config.toml
vocab_size = 10985
norm = "rmsnorm"
tie_embeddings = false
lr = 0.00102
beta1 = 0.9
schedule = "wsd"
decay_fraction = 1.0
final_lr_fraction = 0.1
doc_mask = true
steps = 6437
MLP neurons of a small language model. Each row is named by its layer, matrix (up: input weights) and neuron, and shows model dimensions 170-340. Each number is 128 + 32 x the weight over its row's rms, rounded and kept within 0 to 255. Numbers have three digits each.
A block is one neuron, or neurons of one layer that tend to fire together. After each block is what it responds to, as a language model described it from the Wikipedia text at the highest values.

L4.up221:111106170113139109103156106121182135149136135130113172144206109119126085141144162170139073094160123126058161116094100089171147179149124123117152135099136135146142122188062138133134134117078151137148142126133147185146142070095136166160147170118168112083118107065121157199228115132146119145117125102091111132142108172142130119106133100154151166146134110125149140087108142172161159194176147215114099099059158110085137191134126164133152199163059157122114117136153136101110089168091145161125104145122115145088139168009
L4.up750:137108199144174091151111137134152128096133124115113167108162119150102130087157116170088069109125102105095104143130069083080148123175117125152129105160086138112087124140084109069114157111094157129087061127129099150132161075102136099116169143148161101128157107107106096159141172064170105102164040134147104143113125137157143076133120110154111075119117102154134107115150137141145119163110144156088149078153126118118126114128139088147152119084194205099133144131130100108140102108122144145139135168116096168147140186074
L4.up862:132150141114104174142139097118173182137107115138106150165174023150139107050159100123105173135127132175053198116142108130122152116145166126150126154083137115139151131197103152129126118103151153167124041106115081139124108096096171157187140188136140118159130123145104152135209133123110086111151139121066119128100139141184108089137029165174103106131106104106196126097173167151091153099155132132110119121079145088146113132104160135063109144153143121143134182112060109073146089176136177130156134121125072131124147210119
L4.up890:143128161086128122106114111141149111169102123144166173124164126151116098135162144129146101098112085125113112173146146125183092162093124114134113139077083111133135097141098068115091118161112114078152117156129081138163143133131189073181093112140123120140105072112116132095107132161104030150143128115139083116091170126121066084100083100121155127139135118114155108108113163093163127113126140101136143102097139145143158077092131098140087176146121185137147155113161135110135104211090209098088117160111145217155147106165
L4.up1274:114086180143115151109116116130126148183110105084091123128171150160044142064114146160116085119144108137101131161145159080131121110134167135170136105101143151162153147133110082145099139167098182131085092111108138136225138105094118125162120112157133109136127072130152114154143141169183063156139142120130143151114097096116082068136116162135154109126120110142207090142153169104165113120159161110156139098135080116150084114135150171185155092141176119079160154109129126150175171129075117101122113157100101172113155126124
L4.up1355:134095162135128144141138100114095148126137140084108195084126116095093155144146152108117121118146087127173088109126164148149140138141076151111105107099112112139119094147119148117127083153115134126141083138092108121158166076108175079126172128156180117140134124186115128137152161128192143116160153079174118132108081102120072110080125214126121099147077091111234149139062109153121128149168124210130076158164167168214128183122131145211151143222114149146127168109098124158143105097154158103107148142136122161145100166070
L4.up1432:108137152092198148138138157153128144181121113165111120161186149116107116071120124118133121105188128128116107142131120098136123138103149138128146117108081110132117158174103125087104093140141148192162153128138161194141126090112168123152147198165156070141137104093103164175120116180208084125147130099179108121137130152132114081084129104117048153104170142077097125134176125141112157153098156153138131137097227199138149123126108143125104173192125123107159155150081140123098158165154099072101117137105100165136142218080
L4.up1441:093157207123137085142142105140091147141125120147111155095154088120052167119097169127056029150075120149167162148119092121110091093136124147122140161122160191133159120171132111106105090162161137106135190080144115167210136088104140165135101170181186093127113137084138138122130115115093096191137125112144083206101129132146128119082144145101162107209160164159118090081101110161118099102182117130115095176180081117089103156129186134133170122127167143110163152122166098140174109087119146214160133121120113093116147109057
Verb-governed prepositions. Prepositions like to, in, from, of fixed by a preceding verb or phrase (according to, due to, founded in), plus the "ic" in explicit.

L6.up169:124101145105146171142178173124164206118139126170140169151109152039110130059144184134121152097101121168128182129140103103074162115096178124142126194122138106168123114156127140080116120103122133132144140121120123159198140122114236108096072129154190083090089127068111156159141147140141041135175135127132124161138139131126140137076132102110107147158154187110182128193136235155137141064127182100128089076211092090140073145120137102121162119084159182158154122111129135102191160156143128126168153140175081088189185164104
L6.up365:136174095141087131193162165162113092148146125143109155130143122123085118138091164126107080138124181108116176185167093118109133135120174138052129107143131130132179141115121148128087159110149112126123074120122093151172146117112196164186045103201098070122073136099101130124104101140151094152090146141146113117089119067110083056060111162118164182135113104114136137064198216118138182124150147136135125081139041146092105140094146090122098170157111153150129101125118213117112133062135120148139082139143049165134120220198
L6.up697:155132157110110113126105147151199146173126150217050152125181122152114087126078126143114044083168076093183169190150080088135091158097172148121150145156076117145209184141107139113110157087125112129135074113098126181166117153110151102146086133074108048173101116139148112114159137100135096169136168087144110170117153162143119123108115102136092144146121126101116140142138157104119179139176147084092108067168094180120071133121168105141128132133093119095162150107134127146143110128146096216148091167132146174115093137140
L6.up816:142117150098149082154162128156177133149141154189061177170174101171148101115110114103113085092163124094112116144185073142139111118060175145143116107150080162194195123125098114125117170164126125150136087066117107117122155159129198158111105109104170099228124098114151140143140143112152063116124172106139111097041155116173112090117172131154084082137125132112117136112218207166149146128172142058124131081124127156135110123098116114104090108108105143140192143118144158151152120138135096162116158121166134126131134135117
L6.up952:147129126149113111097119143119110086167131086146051150099162099181091127119115182091130115110175114087130107133171078113118141174073190154129175091099147148132123175084080142120108181089136155139117067113150119137134193144094117121131081161144110090148151056108145118150127124131115105166113133092149110156025161169128131116089120117114135133123118103124156142099145198077111191141147124106124145118187133186136109116079194105180119139126135130129194119110119158143142098077143088182104082157136152165141145149141
L6.up1435:110100227072148105134191107158141163151123098150102177145145181157076165082108133116143000099131156114130120133104133116139169093131090139143086131124140174152154192166132124075101115162131129127102104134175131201152127133140194147118086169177125030137118161079083108165118110093179084109163163117128134152142128138127102124135093134105150147156132160102236170140177135171153108083113177136181080073159098122149112110139181178129139119149162199151082118121163117142179144149161164114147103181169121119144177194072
L6.up1710:096117134103108117181130117138119133103140097151064120121169170170180093089137150140135110090111113114134163126114085076153134166123113134113193122099107148129138159159106094123117124087120125104116133122154097164146148083112069182145125102151168142129129125086144146158109180118180118156148208104163120129126131186162149081113148142145128072122143166129131083109125131109145172107120190143158124069092152120099092098169103126117094110185103208135206122128121152154099118174124134131114098128128068145123174169083
L6.up1849:082146218100125136179178060097086161154133113072184134119098111187106142134097144139101130093121092151149148135194075155136147082126135145122122099194149098120141140172138158084082132109070102113076158112106122116094112122140102087186154150130104126198148110097148178154090113068151132083140110087143150160114145092131152101047128116175137127135150135095104122070143199109188101147187133149146152154112202121134087125114116121135093061182141139136172162097116117096125150113098127107106122058152115097128078150155
Name and source connectors. Function words and punctuation right after a person's name or leading to a cited source, e.g. "to" in "According to", commas/dashes/colons after names in lists and bibliographies.

L4.up26:138148147096112144098132113105171123155105046132101129124094105229102126129124168052110188103110115139148114176108083149151156117141132131115151119129108149157151127138117100143158155098137114112147155113132173119159143118088142056160025138130163133148194071146146092153148105152109122115057125136082141117154143175174104090129171107120101108089148115076107115129126178128073121090151100141152128158089096111121140145121149150172093152146117164145130138128136110114094095208158133102089149119140068119083134111142
L4.up70:144142164148182079092141114039125115127117118096065168116125167183083159054131173170145038100089100134122143135111098120075117147095106138087120121126091129145119136115151113101103166140108156124132127089094167136221124105147140121127116164189101130143132123103169130148155147102162120118107125093114156130075147103112132112132148110168154104162170065067146083140102106209206120162199139136104118087139143170167068106124140073188164153121137197088157094133169128088157156080084093180192136081090106208123134183128
L4.up116:168130115061160110140125099090145167073155135107103117127105120089103130107113151082141099148081145150118128176126090102135141100102174154152080123157055186168143113163151118156116133126138151161157120194164124151122150147115136144094130145108124147133134127132125126180132125075115137132098116060078128123147168117150136140168118184097086178111174124144133097126110148152133112111107111133157147169157150187116172163078129059100098141142114138089149167112130110102116175133167131144122196133145086071124165116074
L4.up162:131167127099169147137156153068145131142135102100114128115135143136098121130092160116135142083164136164128115171152119129129176136115108139112136091112127092144092126157172094142119115167142136218113108117122156162116153189097134117163169141120113127159172100137154143128122142128159126139091111142087125130145148135113107063119139174117099128090132120109115182104106191115113138106122161095104162136140143147124145186092127095172141138149184079085110117115205159165162153170128177127077120135122134128143162138100
L4.up495:129107149118096138105078157184130117136120138180145169119098096144097105113156122176122125103127144101061156175110073105136187067112164137113135114096087126151075101175149067120101081148136129122158090099142178121140093123130179147191088119107168113143172064110146134143174148136067098129092110127084153160133129142173099073091138071160116110166086114105153111118196135102160135097179160130162125202112166139171132168154117126130121116156153122115082149121159111081082091198143170164154093146174113111079110083115
L4.up795:116143108115090117164142072106133176097138100127117119062149111155131118094111166090149138105110175161108079080121085072160182127173123129087142139141115133152103092118181080124100076093157150134155175097148120085130143157138135084175105150123185142127148055131101109152175168156085147114162133118102115109180157156118028088128124108061107127184125132141133162139188138089084126125118124142100105179130165149140138130114173135136070124124156107111090165119117131118132102125135073092153144163129138130096165146091
L4.up835:144119127168190130156118117113090082162106111132155177147096131118089165119080170116144089125207116173187126212166154149132105098039122135151112142119097164113156131163143075114163123132106130119138132126115104148134154099128110162044116136186144125152132101148095147171114090116156069143129155114117146137089155151165113083146078148091143122171085170116134173113176148120030128138110161136169118207134197123176144155082126121195119124155129145119112147123096125108188101201164135215144147133150132139151125152032
L4.up1814:155143157150118145129147138106110092117153104047137132083116095132129145134083131144106116092123176132144099130115048050136135076128146138155129156131146175143166092168138110099119134069016098129150153078078123148132125138164114131125184157106149119174165117071128199170093120120162094126146091108117111157126181155143099107149109095096143069141156167126171187114177189119126179114146193137184146086154133193099137169155088093117099216114145144110125217109090078053120088129180098149116192159141127114111150129143
Preposition "for". The word "for" in all its uses, strongest after "known" (known for his work), also for Scotland, for 10 seasons, yearn for.

L2.up1731:118161185112081127129109136130137097177119087112129086122128164175083059085137107097151110083163153180106142150175149061125124050130119134179109140116141106073145126088133112088101134097109135122089124137099168143113221138135069182123139131148197155126152124155132092162093100144093109130134107139136115160180135196132094101055087140125076098135155142138093169089161125084198118162103159146116106131116122133164120213100155104202097132155177122146128130122086210137084100133120122123166147170160161125112156057089
Historical-context prepositions. Prepositions opening an adverbial phrase about a period or event, often sentence-initial (After, Under, With, Following, during, of), plus title or first-name tokens like King and Philip in history text.

L2.up480:128104122106131161100130189112138163104155113109115136121148089142030134126130218116151099112097097206080115142167052097097107123158154118142095096090106130123128156149149116109138125167094168115112083105090142197124143124144125133097142123125165094108144117143126146180146100153159024148119143111111051141118136121169112110054125157154110166111200133173128154109114193102135177086123126145110096124150073169176121169106099096135135195138151182115119092118088189111075107115141107104127140225158115160100127131132
Segment-opening function tokens. Tokens that open a new segment or clause, mainly a list bullet dash at line start, plus "and", "from", "between", "In" and "===" headers.

L6.up235:122120179096139132115119130154187099183119120108156163119093129204095093130136148120117138111157145122150126111156116085137136125174123142141155114129138109130109086110161107142115129093150160157071074146066097137148179116118238215096116129105056074140171080091120197179175095144124130093131075087160020099149158183076102041123121181137134110116158148127187149120147177076171149120173168125139119147146112107167105158112144148082138138133098179145147139120132149107142081118115122102169091234169131193108137147165
L6.up343:153151107084087113062118114124126138132149107097043126063108180161126084128080156120132064074091158151162083144131107068150191115136148136141148134149120145141149121145178070115117098118098173152151157095155161083132135101075180099144099141110128129090149093151123110171137140119103081173101093118109108148132129176131079045116151134089122117132142152120109087124193208161095120116107140118167116144113189139129138131128138053120158171119117162082150136122121186101105109067144145116162161118122118167105203180082
L6.up634:179172162123102103111129174136133151112162140156151106112168109083139090108058151126150112119102088147154159127138138068068093166149127140183150153175132130073127138154105103136112097122094093175121113119142122111155137139104102209164135163165065160086135171148109111116122104102118058135150084152098091078109206142139101157125111139111153148175150129119137173119156123089070108141126114138133156154047100134181095084126134113167154136133137165149059162076132149054137178121159144163135219130108111195098149124176
L6.up847:073111154166174188152092077088215100147180105152088083135127159132086121135127129130132137095088173200143142080116119066043097084124167125129140116126120128136156155147141180164114132167140150141125144070162125108112129164128122180137105114138101154100168100129093104110245060106147032109115109119125136089137147147148063100101161090182130148146108115061166221104214157161093086107186090122147137119179130120175095112114139101092146144136176128138111157121125163077206120114151053083101099091114091135100139116070
L6.up1250:149174172134098171097144128102111081159176134138126147080132121135126112157101166117159118084102121129160133145139098146157159105114102134091114111093143148158169117141113118148115143106139161091123148099118164119149141136148128082141111156148169165148089136180155098165129066146146077116141165140112126092097098139098106078127161137083138105126091137134128091145177125161098087154208168124132105080151126127150100102132130133134148138126112161131141153124116178088111114158162177131114164091165118173167172151133
L6.up1659:150121158140206134125124168088113141133162127095137123108082151185172109132069150126147080109064098143155069119173126115096135097108150134104151136113114209161189094165143098145142144191052156108159085114176137159146104162116177142170171142206124087098160145118074064143057086137177076119164063111140099122100174117116119115143216188089138149081178158109177100114131183146115106098127071154139125136186133181146115148104135103096128157139163187102112157111165155095153118120161127131158104109135105139154107191124
L6.up1773:101147147145153168087129138129124107159075124151113149115080149143159071081090150069157156110054128126136124141126101155223120058149126132093103166166099121137148155164131141129089147111136153147178120079150125115139138159117138107121094142114120115147129138116067115112160097151127127111042147137098116157088154149159067041115160121141141170138148153090139120124126143163156102056154114084169170132122156115148111093066127096169096143193153172115150172123164135131090113174133117118186151104153102167141122133132
L6.up1986:114178080136149118138070102164199155169145130117112102081089121095052154096108167064134090141093155180148141119107143091104132126139129136166141082134125108095110107179099080170133096097145179129150106115134135153107110152130198125104123129184108123174154092129126136153106144141128147122112063139088120164155128126176122118128080141164138131169123120060106157148130183151137135100150162117162152117164189116118101175145142119150117146089169140135139147117136131150142120173158129076102176159100115130127163074164
Clause-ending temporal prepositions. Prepositions opening a time, duration or purpose phrase right after a finished verb phrase, as in stayed for three weeks, since March, between 1904; also some table cell pipes.